MLP neurons of a small language model. Each row is named by its layer, matrix (gate and up: input weights) and neuron, and shows model dimensions 80-143. Each number is 200 + 40 x the weight over its row's rms, rounded and kept within 0 to 999. A neuron's up and down rows have the sign that makes its largest values positive.
After each neuron's rows, "fires on" lists the tokens most often at its 100 highest values on Wikipedia text that the model never trained on; "fires in" lists the words (lower case) most often at its 100 highest values on Wikipedia text that the model never trained on. A number after a token or word is its count.

L13.gate565,184,226,131,292,272,197,239,169,146,196,193,175,239,237,194,226,158,156,239,217,176,238,210,177,194,188,152,213,226,213,227,187,253,200,210,240,221,202,150,256,205,251,214,178,189,149,227,253,149,152,197,211,235,215,197,210,157,157,196,154,158,292,265,237
L13.up565,179,217,131,186,209,156,198,194,183,172,161,209,159,183,156,152,150,150,203,231,266,165,143,186,181,202,210,109,222,203,190,258,155,158,203,220,161,190,83,222,243,220,173,236,212,225,190,212,160,172,180,170,220,247,257,233,202,217,178,230,203,233,182,124
fires on: "In" 22, " In" 20, " in" 11, "2" 9, "in" 8, "1" 7
fires in: "in" 47, "1137774" 7, "hindi" 4, "it" 4

L10.gate677,220,276,293,175,156,249,205,242,206,190,173,213,184,212,188,246,191,271,132,205,227,219,220,215,310,140,202,184,201,222,185,232,212,202,225,209,182,127,234,226,190,120,163,239,123,218,180,192,191,223,249,180,244,234,174,217,236,213,210,195,236,195,203,227
L10.up677,230,241,149,149,122,206,211,194,96,201,184,266,241,70,117,166,188,172,241,263,155,216,186,214,211,173,238,174,220,245,237,183,191,175,220,216,186,208,194,179,236,177,223,163,134,186,213,100,201,185,184,243,266,192,221,216,220,206,195,196,154,152,198,196
fires on: " became" 19, " a" 14, " become" 11, " in" 7, " considered" 6, " went" 5
fires in: "became" 19, "a" 14, "become" 10, "considered" 6, "went" 5

L13.gate363,257,139,241,231,163,139,199,102,161,168,205,188,199,215,185,215,203,195,196,288,210,179,163,260,227,222,226,183,168,202,232,206,181,316,179,205,155,185,153,200,188,127,162,207,203,171,228,198,193,163,154,212,166,233,180,107,249,96,214,208,167,181,141,215
L13.up363,215,119,200,201,188,193,249,223,243,214,118,188,218,199,177,175,253,196,201,175,240,190,184,237,165,197,140,176,244,219,234,246,174,241,238,237,176,237,197,234,214,117,137,189,229,179,268,161,166,169,155,180,136,254,228,168,238,60,187,199,232,201,222,220
fires on: " is" 24, " was" 22, "s" 6, " are" 5
fires in: "is" 24, "was" 22, "are" 5, "argues" 4

L3.gate544,297,136,210,223,235,172,201,181,157,184,196,137,184,152,186,165,195,188,187,203,248,156,223,190,190,205,278,185,268,204,190,212,236,172,212,217,158,167,171,188,252,121,224,182,198,219,228,188,143,177,240,215,211,169,169,180,176,132,227,205,258,160,233,231
L3.up544,168,214,229,246,223,189,177,215,160,176,142,206,211,129,181,224,192,213,245,264,195,263,168,293,169,218,236,189,212,201,162,303,247,199,182,209,212,238,151,226,224,225,204,140,169,182,202,158,201,164,228,186,175,173,242,108,265,211,217,217,246,166,204,211
fires on: " and" 71, " or" 13
fires in: "and" 73, "or" 13

L2.gate490,209,128,237,252,175,207,208,143,197,137,195,275,249,279,247,131,220,164,162,198,270,137,97,152,207,180,172,221,266,198,195,210,189,226,198,165,208,190,208,226,175,225,242,192,147,166,222,161,259,155,241,120,205,194,188,191,165,224,275,260,237,182,270,143
L2.up490,337,114,252,192,164,179,216,159,157,126,256,259,222,240,275,184,223,154,142,156,253,200,209,171,209,156,174,167,229,215,153,163,151,181,191,206,187,228,230,187,209,301,256,167,176,165,243,154,256,145,258,170,204,229,190,179,195,267,249,201,144,145,217,158
fires on: " of" 15, "ing" 14, " without" 13, " did" 12, " does" 10, " not" 8
fires in: "of" 15, "without" 13, "not" 10, "does" 8, "did" 8, "didn" 4

L3.gate402,139,185,223,160,163,155,192,301,206,194,182,108,233,138,263,136,256,238,195,231,208,259,266,172,199,172,231,177,198,248,175,205,191,185,206,218,187,219,154,185,160,228,164,180,169,170,181,202,180,259,204,146,224,202,165,228,137,151,203,203,221,266,201,230
L3.up402,171,183,229,145,175,197,164,218,228,233,158,175,224,159,232,155,298,185,189,286,161,222,203,253,194,207,222,230,234,225,166,169,183,209,139,173,176,213,169,130,182,182,199,180,228,183,195,280,181,292,214,113,244,172,204,203,145,181,242,144,245,280,211,273
fires on: " he" 21, " moved" 13, " since" 13, " career" 8, " move" 6, " but" 6
fires in: "he" 21, "moved" 13, "since" 13, "career" 8, "but" 6, "move" 5

L6.gate192,159,216,226,169,178,174,170,141,181,216,184,245,140,150,206,256,211,199,161,176,208,270,233,175,238,178,200,170,194,253,155,217,205,121,173,208,178,279,252,206,185,172,225,172,143,233,202,157,186,218,145,140,138,165,199,196,117,151,182,202,259,236,196,188
L6.up192,150,164,199,144,153,194,238,158,195,210,204,168,168,190,207,236,149,241,225,218,167,271,227,176,207,169,225,191,218,247,209,165,190,188,216,219,246,220,235,178,194,209,197,132,31,201,239,171,205,199,225,156,229,152,236,187,120,234,189,191,160,241,251,209
fires on: " and" 51, " She" 23, " he" 11, " but" 5
fires in: "and" 51, "she" 22, "he" 11, "but" 5

L11.gate151,181,238,233,185,205,186,180,197,290,229,286,206,263,181,192,180,186,163,180,178,153,265,201,180,192,230,234,212,258,157,246,226,234,192,193,139,205,219,187,237,185,164,231,125,204,194,261,171,205,183,179,160,275,173,146,169,216,157,234,186,294,229,254,159
L11.up151,283,165,220,102,227,131,182,159,87,210,195,149,217,137,163,260,298,124,176,157,200,216,168,234,211,227,166,97,204,226,220,152,195,123,222,233,203,170,196,142,209,220,228,282,228,187,191,259,199,147,208,235,152,250,264,237,234,188,214,206,238,224,153,186
fires on: "t" 19, " which" 18, " not" 11, " there" 10, " It" 9, " to" 4
fires in: "which" 19, "t" 18, "it" 15, "there" 13, "not" 11, "who" 4

L14.gate252,183,244,159,177,185,201,273,222,158,237,193,213,168,169,85,231,258,215,255,174,250,208,269,280,216,198,201,146,176,206,224,202,168,228,154,197,182,193,199,175,200,233,254,262,158,141,179,240,178,189,197,188,190,170,283,149,182,178,224,210,214,190,209,201
L14.up252,252,190,201,166,214,196,166,235,160,215,140,198,194,171,235,159,260,220,174,212,192,182,240,188,229,267,192,217,212,203,168,150,233,139,204,181,256,187,153,234,172,164,138,200,263,162,203,214,178,229,203,144,238,157,199,241,229,149,229,188,191,143,143,147
fires on: " was" 48, " been" 6, " were" 6, " being" 5, " is" 5, " be" 5
fires in: "was" 48, "been" 6, "were" 6, "being" 5, "is" 5, "be" 5

L14.gate40,227,215,147,173,191,240,165,129,204,238,144,154,217,219,221,237,206,158,216,123,161,207,168,232,179,143,152,179,306,237,159,224,136,168,206,209,231,254,246,171,192,169,271,207,212,132,177,214,220,197,170,208,250,188,143,267,159,159,187,136,247,134,184,119
L14.up40,241,160,193,119,176,216,155,213,192,214,211,186,208,217,209,142,244,188,134,263,160,227,177,209,193,240,291,186,170,144,175,188,216,221,196,203,167,235,235,219,138,212,172,164,154,212,296,196,247,193,245,199,211,212,243,194,231,147,294,169,201,232,227,206
fires on: " I" 22, "I" 16, " she" 11, " She" 6, " we" 6
fires in: "i" 34, "she" 16, "we" 9, "had" 5, "have" 5, "they" 4

L6.gate375,199,168,209,224,232,183,188,216,181,252,212,151,243,222,103,241,166,243,177,207,182,173,268,264,220,196,284,182,227,217,226,199,208,200,132,224,156,170,158,173,160,178,215,222,290,161,169,165,192,248,177,173,205,210,166,174,229,192,196,163,194,209,222,180
L6.up375,196,136,154,242,193,200,131,192,206,192,189,166,193,208,107,220,255,158,188,212,171,167,188,172,267,190,142,154,195,160,147,201,204,239,170,176,228,167,255,281,224,177,193,196,217,222,204,228,296,173,160,251,134,195,158,204,228,192,180,112,176,229,164,249
fires on: " as" 24, " and" 15, " to" 10, " a" 8, " for" 6, " at" 6
fires in: "as" 27, "and" 15, "to" 10, "a" 8, "for" 6, "at" 6

L7.gate152,295,221,234,198,182,230,216,174,210,184,156,269,194,217,168,172,252,293,187,171,207,259,266,241,252,228,206,205,194,229,297,256,157,216,245,245,189,139,188,221,178,150,208,181,183,200,244,254,168,223,173,137,231,273,162,198,175,180,278,219,212,233,230,198
L7.up152,247,130,217,189,220,170,171,184,250,184,144,246,195,218,255,154,248,190,160,196,169,207,202,163,225,234,197,259,208,245,267,243,164,183,249,173,189,169,169,189,219,159,229,258,165,152,213,273,170,275,119,191,237,155,232,179,235,115,250,248,210,231,209,203
fires on: " was" 41, " is" 14, " been" 10, " were" 9, " also" 7
fires in: "was" 40, "is" 14, "been" 10, "were" 9, "also" 7

L14.gate490,194,155,256,270,176,177,201,231,243,138,130,173,217,155,121,184,210,174,183,198,187,190,206,172,226,224,265,228,202,137,237,222,154,168,188,240,227,193,263,206,181,210,224,175,229,176,177,229,195,164,137,192,150,151,179,235,247,146,152,200,137,148,209,185
L14.up490,148,213,219,279,197,182,147,163,184,247,190,227,204,193,188,224,164,259,184,205,207,171,223,193,182,189,243,175,154,190,174,225,203,222,256,145,252,232,112,160,147,171,212,174,101,213,248,220,155,186,181,217,265,167,150,195,114,209,258,173,230,213,209,188
fires on: " to" 32, " can" 13, " not" 10, "t" 9, " may" 8, " must" 4
fires in: "to" 33, "can" 13, "not" 10, "t" 9, "may" 8, "must" 4

L6.gate453,199,212,151,194,211,196,196,227,213,211,168,220,189,222,215,208,220,170,201,207,272,155,118,259,207,190,269,195,281,186,220,256,204,264,98,203,215,154,123,215,204,156,233,186,217,225,257,198,128,185,235,264,132,282,259,239,104,194,154,143,255,196,162,237
L6.up453,276,239,230,231,176,224,157,140,135,138,154,168,227,239,169,250,205,179,130,261,258,197,227,198,275,257,157,183,216,172,241,196,251,236,150,222,202,244,198,158,231,183,183,228,143,158,167,182,298,184,274,201,260,237,207,156,198,257,223,151,195,226,187,264
fires on: " or" 35, " and" 31, " called" 14, " like" 8
fires in: "or" 33, "and" 31, "called" 14, "like" 9

L9.gate512,218,274,255,139,199,225,173,168,145,202,124,214,253,254,188,211,243,205,201,216,206,224,139,225,168,210,240,190,238,236,255,258,224,218,212,178,288,237,181,191,191,182,227,173,181,254,198,256,196,239,179,153,186,194,194,193,202,211,154,181,231,252,226,117
L9.up512,248,158,216,180,303,219,215,241,166,164,218,179,159,202,164,177,207,191,207,251,202,226,240,156,212,207,214,254,230,273,234,215,299,185,249,237,210,99,213,215,150,214,203,219,289,202,176,297,264,203,207,81,167,223,165,225,250,171,201,188,134,242,235,141
fires on: " as" 43, " As" 43, "As" 10
fires in: "as" 60, "askins" 6, "asner" 4

L2.gate486,235,230,151,182,157,213,176,165,146,225,216,234,213,183,219,164,227,226,211,164,210,214,236,186,211,223,243,190,228,176,267,177,164,187,163,208,129,299,285,315,149,199,183,198,204,244,185,216,144,197,202,213,254,181,207,131,234,192,266,181,296,291,83,205
L2.up486,237,224,153,206,135,187,226,215,147,245,171,232,269,155,152,159,238,180,237,150,212,185,248,181,192,280,175,255,213,203,170,188,195,204,273,225,228,173,223,205,214,159,220,238,200,213,261,319,192,184,167,155,252,275,201,161,236,177,187,169,254,165,123,130
fires on: " It" 39, " it" 25, " there" 17, "It" 6, " There" 6
fires in: "it" 63, "there" 23, "its" 6

L11.gate31,137,256,196,190,123,141,215,102,174,255,191,120,162,214,161,203,125,211,194,187,215,202,169,220,214,221,211,199,211,146,247,174,199,224,140,255,249,154,170,190,187,185,186,134,236,144,297,231,210,178,158,307,274,206,198,129,216,179,201,176,245,254,175,234
L11.up31,168,204,200,179,194,209,186,198,196,162,225,149,225,246,203,147,236,248,198,168,224,146,213,198,242,204,195,241,147,135,171,166,205,241,191,210,246,171,178,163,226,144,248,205,228,212,153,204,245,199,244,206,190,150,239,233,216,317,269,184,214,221,187,169
fires on: " on" 85, " On" 4
fires in: "on" 91

L2.gate450,174,177,221,247,187,196,173,168,135,163,191,254,218,234,180,222,218,152,203,142,282,193,180,185,191,232,203,253,192,340,136,154,201,226,98,233,164,201,129,165,199,188,175,170,203,173,233,219,237,140,212,240,232,148,207,142,164,212,297,203,174,184,133,279
L2.up450,225,230,217,140,194,223,265,160,140,203,118,186,221,272,187,172,171,280,250,226,154,282,210,200,227,190,143,171,172,222,245,189,243,191,292,179,210,240,218,185,183,187,185,203,100,172,237,109,253,176,134,170,251,221,216,177,170,188,176,199,141,192,199,220
fires on: " did" 29, " would" 27, " may" 16, " could" 11, " does" 10
fires in: "would" 27, "did" 24, "may" 16, "could" 8, "does" 8, "didn" 4

L10.gate181,161,140,155,180,226,164,157,152,206,182,208,167,155,246,225,127,195,191,239,218,197,205,256,231,195,203,201,93,249,199,141,173,203,117,131,164,188,178,189,175,262,229,192,220,242,203,202,173,101,248,218,203,169,254,165,247,258,176,161,164,278,278,207,219
L10.up181,153,181,250,164,193,200,164,170,162,219,147,164,168,149,125,260,220,201,243,185,208,239,157,165,156,221,180,215,158,147,245,258,138,152,208,227,197,137,153,173,221,182,188,220,235,249,233,182,208,188,205,188,228,204,247,170,222,167,206,233,252,181,217,190
fires on: " a" 27, " an" 7, " by" 7, " is" 7, " was" 5, " professional" 4
fires in: "a" 27, "an" 7, "by" 7, "is" 7, "was" 5, "professional" 4

L7.gate367,261,63,197,238,169,260,128,160,105,271,266,187,245,246,254,166,195,228,223,237,223,215,212,212,255,184,189,159,154,278,191,157,191,230,197,274,156,163,192,219,218,232,160,169,208,234,189,193,179,210,230,248,224,269,217,119,198,250,244,180,137,149,205,177
L7.up367,187,269,200,197,170,146,202,127,222,232,226,166,210,221,256,161,181,140,180,194,229,241,133,146,281,216,234,176,135,163,203,246,201,177,246,152,244,261,237,199,185,232,109,190,236,192,199,163,229,177,199,223,194,189,229,192,267,179,211,138,214,216,220,209
fires on: " the" 32, " of" 9, " this" 8, "ing" 8, " that" 6
fires in: "the" 32, "of" 9, "this" 8, "that" 6, "both" 4

L7.gate18,243,139,198,192,170,188,212,220,204,192,150,274,95,329,212,268,148,227,215,133,174,178,158,184,192,182,254,168,176,174,168,238,257,223,240,266,208,288,156,163,145,167,180,136,118,138,164,217,192,189,193,147,125,206,189,224,203,163,190,214,145,217,165,180
L7.up18,184,179,219,194,174,298,247,163,140,190,241,220,213,282,207,134,151,153,319,190,168,202,268,173,198,120,266,194,106,225,213,175,183,234,240,220,203,154,231,199,224,216,214,175,253,186,156,193,249,199,152,168,251,270,220,187,172,195,150,220,187,195,130,194
fires on: " be" 17, " for" 12, " is" 10, " in" 8, " to" 7, " have" 6
fires in: "be" 16, "for" 12, "is" 10, "in" 7, "to" 7, "have" 6

L11.gate170,202,178,181,279,174,179,205,191,159,160,180,180,242,193,168,177,235,155,241,230,200,175,304,169,253,162,160,221,242,162,282,225,227,189,235,268,185,236,199,199,146,146,235,149,189,139,172,145,189,204,229,215,200,122,167,137,254,113,168,169,213,223,179,212
L11.up170,229,197,163,134,240,175,192,238,193,199,188,216,106,207,93,149,174,283,192,191,183,237,193,209,222,130,181,196,238,260,144,217,164,179,260,236,130,132,191,245,228,214,175,216,235,123,137,210,247,264,188,225,235,190,235,197,205,281,224,179,215,175,158,209
fires on: " was" 43, "ly" 8, " also" 5, " be" 5
fires in: "was" 43, "also" 5, "be" 4

L9.gate610,241,194,229,252,185,119,199,208,154,203,154,217,147,323,172,187,197,226,170,255,213,107,244,202,300,207,205,154,266,208,173,154,194,239,260,143,188,211,166,166,184,176,247,167,203,203,220,268,180,172,159,235,244,208,245,189,179,179,128,205,227,230,210,196
L9.up610,216,252,113,228,221,187,142,195,129,165,223,221,202,240,179,218,302,230,190,236,224,180,257,172,275,162,126,127,167,193,265,209,175,189,226,199,230,148,237,237,225,211,174,126,200,220,201,275,209,199,228,195,259,187,271,236,167,177,187,216,186,189,140,271
fires on: " is" 21, " as" 19, " was" 15, " are" 12, " had" 10
fires in: "is" 21, "as" 19, "was" 14, "are" 12, "had" 10

L10.gate621,139,206,207,130,179,208,187,178,208,216,138,135,236,200,231,201,219,242,294,241,219,231,192,181,290,242,251,180,171,152,228,165,199,232,194,210,242,158,170,125,182,217,174,145,196,253,191,262,177,137,260,263,205,107,220,174,230,190,187,225,152,221,209,230
L10.up621,245,249,232,177,139,221,184,181,223,253,212,219,253,186,244,187,193,204,179,205,247,225,223,199,157,112,231,234,232,215,174,212,172,261,242,233,241,213,125,223,227,224,245,235,193,240,168,214,134,284,255,230,194,282,144,222,181,129,234,213,239,219,167,227
fires on: " from" 19, " since" 11, " by" 10, " of" 9, " in" 9, " with" 9
fires in: "from" 19, "since" 12, "by" 9, "with" 9, "of" 8, "in" 8

L11.gate247,179,249,197,203,184,218,188,204,165,232,183,259,168,237,231,151,212,195,234,148,252,297,204,219,169,124,145,195,223,231,199,98,219,202,230,232,184,181,220,127,198,211,171,141,194,186,229,208,239,181,175,195,214,252,177,233,187,211,216,227,205,252,212,124
L11.up247,199,153,210,197,144,205,216,181,207,186,176,185,190,218,215,244,193,195,189,231,234,174,164,124,191,274,218,281,195,132,189,270,218,191,181,167,233,217,139,210,254,219,221,210,180,206,242,181,196,157,205,188,159,178,338,245,238,197,248,253,279,219,141,207
fires on: " in" 63, " by" 20, "com" 5
fires in: "in" 46, "by" 23

L10.gate349,174,229,144,215,171,258,268,108,255,200,156,188,230,195,193,210,178,220,186,204,241,184,231,244,199,155,249,209,256,211,185,170,193,177,186,173,174,101,218,186,169,149,163,225,224,135,181,225,174,177,205,166,274,211,204,189,218,129,165,153,252,281,185,168
L10.up349,145,185,187,166,202,167,165,112,203,141,247,183,134,167,86,183,298,235,205,286,277,211,231,243,185,235,186,247,269,237,230,171,151,228,197,244,128,183,209,223,206,192,231,172,156,113,185,263,219,174,206,224,251,199,195,170,157,211,238,188,220,270,162,223
fires on: " is" 20, " was" 18, " are" 14, " we" 13, " were" 7
fires in: "we" 20, "is" 19, "was" 18, "are" 14, "were" 7, "they" 5

L6.gate299,202,208,213,226,212,284,173,188,246,172,273,211,186,142,202,248,197,246,174,193,208,204,202,142,235,143,301,203,201,278,165,212,215,182,213,250,219,203,221,225,241,157,296,138,204,203,242,153,259,178,229,227,281,236,197,190,202,200,211,178,156,113,227,153
L6.up299,228,160,137,219,246,223,171,174,160,143,229,186,145,190,189,199,237,222,203,196,277,109,146,122,161,176,218,200,111,218,204,225,201,247,175,226,169,190,188,161,181,189,223,200,189,283,210,164,169,205,232,193,258,195,185,176,237,176,143,192,172,235,198,133
fires on: " first" 37, " known" 10, "est" 7, " only" 7, " name" 7, " biggest" 4
fires in: "first" 37, "known" 10, "only" 7, "name" 7, "biggest" 4

L13.gate141,178,196,224,136,206,248,211,212,165,290,184,211,173,257,127,301,158,178,198,227,161,225,186,177,247,216,168,196,231,211,171,161,107,151,305,162,228,213,209,227,268,194,240,246,218,179,212,219,196,241,269,176,188,273,234,197,235,149,191,205,193,260,175,207
L13.up141,220,189,261,172,236,222,244,126,187,238,132,190,159,205,191,235,247,186,191,224,215,163,214,256,246,214,247,178,214,186,247,198,156,245,156,256,212,177,232,193,283,209,236,234,222,185,170,182,137,259,266,206,144,168,198,203,229,198,218,270,147,230,148,219
fires on: " became" 16, " was" 16, " is" 14, " as" 13, " received" 8, " Japanese" 5
fires in: "became" 16, "was" 16, "is" 14, "as" 13, "received" 8, "japanese" 5

L7.gate302,232,115,146,197,221,212,181,231,161,212,200,208,149,158,208,226,225,182,125,224,235,56,148,149,161,171,269,137,183,224,199,178,213,225,212,217,230,224,232,196,208,283,161,147,234,242,224,211,139,250,202,237,220,196,227,118,146,183,265,179,246,168,239,277
L7.up302,327,153,175,204,187,155,180,92,179,248,219,159,160,192,276,205,175,275,259,165,294,303,175,187,174,165,219,170,263,185,233,175,154,210,203,150,170,258,203,192,244,271,194,205,150,230,200,272,176,226,178,205,299,221,111,195,127,155,228,129,223,121,137,245
fires on: " is" 46, " about" 6, "able" 6, "approximately" 5, " are" 5
fires in: "is" 43, "about" 6, "disabled" 6, "approximately" 5, "are" 5, "also" 4

L2.gate643,234,200,250,215,150,246,244,229,181,197,196,192,196,217,157,187,128,292,198,250,166,226,259,177,151,290,166,198,163,180,142,262,248,168,199,257,183,181,136,178,233,202,301,173,217,117,248,179,146,263,272,168,192,194,165,150,227,240,191,202,141,202,175,204
L2.up643,217,161,177,206,195,232,258,161,187,204,164,210,162,175,249,202,186,301,289,237,160,194,246,200,211,188,208,241,131,249,165,171,209,157,150,238,233,135,219,161,208,183,257,217,104,198,271,179,182,191,207,179,221,202,213,142,205,211,171,164,181,205,172,206
fires on: " President" 16, " president" 10, " GER" 8, " PA" 8, " NED" 5, " Federal" 5
fires in: "president" 24, "ger" 8, "pavn" 8, "ned" 5, "federal" 5

L11.gate691,267,188,138,220,136,273,212,200,144,197,203,269,224,217,203,224,121,200,166,186,190,188,187,272,176,182,188,133,116,149,163,182,241,174,188,169,238,221,245,200,221,197,179,250,218,226,193,178,163,206,243,210,257,237,216,202,247,188,211,106,161,240,217,189
L11.up691,145,231,213,223,194,260,222,223,179,148,197,246,215,180,210,100,214,199,184,237,244,243,258,125,204,214,231,129,195,195,194,175,192,160,234,210,162,212,165,215,233,262,194,197,146,204,199,164,273,221,98,292,221,191,205,211,145,199,165,250,178,142,183,233
fires on: " a" 93
fires in: "a" 90

L7.gate611,149,177,184,205,202,226,182,239,162,269,230,208,181,292,209,211,158,194,219,212,189,229,257,202,191,183,273,187,234,243,240,175,205,189,240,206,247,208,261,167,241,165,192,212,168,227,269,229,186,215,205,149,204,215,215,129,161,122,172,218,215,165,231,249
L7.up611,202,225,258,146,242,229,224,253,172,199,223,232,222,231,192,196,219,198,223,225,258,261,257,139,270,255,204,198,162,144,238,237,225,195,178,201,220,161,203,152,178,157,215,229,258,224,179,262,282,176,136,205,251,156,250,253,162,263,281,179,125,221,124,197
fires on: " as" 81, " As" 10, "y" 4
fires in: "as" 75

L11.gate51,191,259,131,241,225,273,130,249,130,210,116,146,186,209,231,197,194,210,153,251,249,214,238,167,177,165,176,181,169,205,216,207,238,264,232,229,298,225,213,261,169,197,219,184,202,224,230,245,221,157,220,230,197,174,232,219,218,131,172,176,119,177,227,217
L11.up51,193,212,256,197,196,92,181,213,221,248,205,187,271,165,172,201,130,170,227,192,244,232,234,287,227,233,244,119,181,153,280,194,177,191,206,277,294,213,234,168,266,247,215,121,246,223,232,287,204,218,195,149,179,205,187,193,236,167,72,207,217,186,241,218
fires on: " more" 18, " most" 14, "ly" 12, " less" 8, " is" 7
fires in: "more" 18, "most" 14, "less" 7, "is" 7, "highly" 5, "be" 5

L6.gate292,203,168,198,211,237,208,209,166,209,194,172,185,138,91,122,183,215,221,144,243,156,157,247,203,181,270,167,284,182,249,193,147,135,212,234,234,250,164,184,186,186,224,235,224,245,189,250,156,231,189,252,258,226,225,193,193,201,137,198,190,187,171,122,251
L6.up292,212,230,155,170,243,147,146,246,204,230,165,232,175,186,178,160,220,226,215,157,121,193,153,213,210,242,256,236,152,211,223,201,200,199,174,245,149,158,260,212,213,217,212,218,155,209,251,216,197,250,194,212,188,178,155,203,141,180,161,197,174,166,176,249
fires on: " has" 35, " is" 18, "year" 18, " was" 9, " also" 4
fires in: "has" 35, "is" 18, "goodyear" 18, "was" 9, "also" 4

L6.gate103,186,214,190,234,119,153,156,190,155,189,120,165,185,158,191,162,179,192,203,193,263,237,172,240,186,136,146,183,243,147,181,178,176,285,276,216,261,177,173,263,204,158,241,243,158,339,246,293,184,166,222,151,285,188,162,207,191,173,212,211,192,204,146,222
L6.up103,162,217,231,161,203,182,166,229,162,208,151,236,257,173,97,191,186,205,191,130,247,233,163,201,213,209,216,194,256,133,169,109,173,189,185,249,204,187,160,181,224,202,206,241,235,231,137,246,198,224,213,240,211,176,298,213,209,187,250,215,197,224,195,255
fires on: " more" 16, "ly" 12, " very" 12, " most" 11, " rather" 6, "ood" 5
fires in: "more" 19, "very" 12, "most" 11, "rather" 6, "relatively" 4, "less" 4

L8.gate135,182,86,175,166,149,164,177,177,155,267,241,224,236,203,255,142,152,186,174,212,188,161,146,219,213,270,236,168,199,166,198,188,209,253,183,251,148,253,203,269,142,266,142,183,230,226,218,124,249,136,206,176,211,224,258,198,180,235,183,244,203,255,140,210
L8.up135,207,155,193,206,131,151,176,238,168,155,254,153,195,230,246,217,209,233,245,134,187,275,190,209,223,231,204,179,238,203,166,206,263,163,186,207,249,211,176,176,198,172,158,224,161,190,164,197,171,249,124,254,153,128,185,189,160,148,220,206,207,238,217,206
fires on: " that" 23, " this" 16, "s" 7, " Website" 6, " date" 5
fires in: "that" 23, "this" 16, "date" 8, "website" 6, "follows" 4, "species" 4

L11.gate359,245,172,151,166,171,148,197,149,198,210,205,141,201,212,173,242,240,182,215,162,215,195,198,181,175,183,185,200,146,231,195,159,176,228,199,183,230,239,184,241,159,255,204,169,137,254,192,131,181,138,223,172,225,185,223,200,239,186,213,185,257,181,262,272
L11.up359,236,205,128,241,193,209,175,176,178,200,243,161,223,246,200,217,134,192,219,191,228,255,164,190,159,167,143,186,195,258,204,266,199,248,201,209,217,183,173,271,141,184,190,128,203,187,195,259,192,248,309,143,206,258,228,228,254,215,224,319,170,148,236,210
fires on: " with" 40, " for" 25, " of" 12, " while" 7, " in" 6
fires in: "with" 40, "for" 25, "of" 12, "while" 7, "in" 6

L13.gate395,186,183,181,238,211,258,146,98,161,157,204,154,176,195,154,260,216,178,195,180,175,185,236,162,206,249,171,174,208,208,215,258,195,207,225,117,273,242,150,158,214,174,181,188,147,162,157,137,243,198,251,129,157,126,149,197,217,208,184,179,194,194,193,176
L13.up395,207,245,209,122,206,121,175,186,230,164,168,211,217,199,170,165,186,216,216,217,142,195,180,142,229,251,194,166,215,149,212,282,226,167,157,154,189,174,243,125,126,225,134,276,206,240,150,161,254,220,326,163,266,151,227,147,147,76,235,123,212,235,150,167
fires on: " is" 30, " was" 24, " are" 6, " were" 6
fires in: "is" 26, "was" 22, "are" 6, "were" 6

L11.gate561,217,210,128,183,158,223,182,172,114,281,198,225,171,219,189,174,245,129,231,215,216,232,213,239,177,223,199,240,207,217,201,125,227,181,293,232,224,111,192,264,225,149,130,210,196,264,188,180,208,157,229,257,190,220,207,189,235,168,202,183,193,128,213,203
L11.up561,160,226,192,166,138,194,158,139,157,235,111,235,211,271,121,189,187,117,207,216,184,236,136,247,215,244,219,149,249,207,265,184,206,167,227,177,244,173,168,245,288,210,197,215,208,213,170,222,141,182,195,155,177,242,224,194,265,188,151,194,250,157,233,194
fires on: " more" 20, "ly" 18, " most" 9, " very" 8, " less" 5
fires in: "more" 21, "most" 9, "very" 8, "less" 5, "relatively" 4, "first" 4

L3.gate497,217,226,147,193,214,192,231,222,180,210,159,180,142,141,118,215,209,185,215,173,233,291,211,269,219,161,233,244,194,231,185,217,142,164,148,182,266,215,198,215,190,158,260,176,263,170,269,286,224,162,266,176,187,163,178,201,224,177,226,200,138,269,225,209
L3.up497,225,250,157,230,235,147,201,221,246,218,152,197,187,156,166,203,237,244,199,221,261,273,193,237,202,239,225,184,154,186,192,176,202,213,178,147,197,219,191,195,189,214,254,177,263,236,297,201,187,212,260,180,279,178,252,203,197,169,235,155,206,203,271,143
fires on: " she" 33, "age" 18, "it" 8, " we" 6
fires in: "she" 33, "we" 6, "age" 5, "purchasing" 5, "life" 5, "information" 5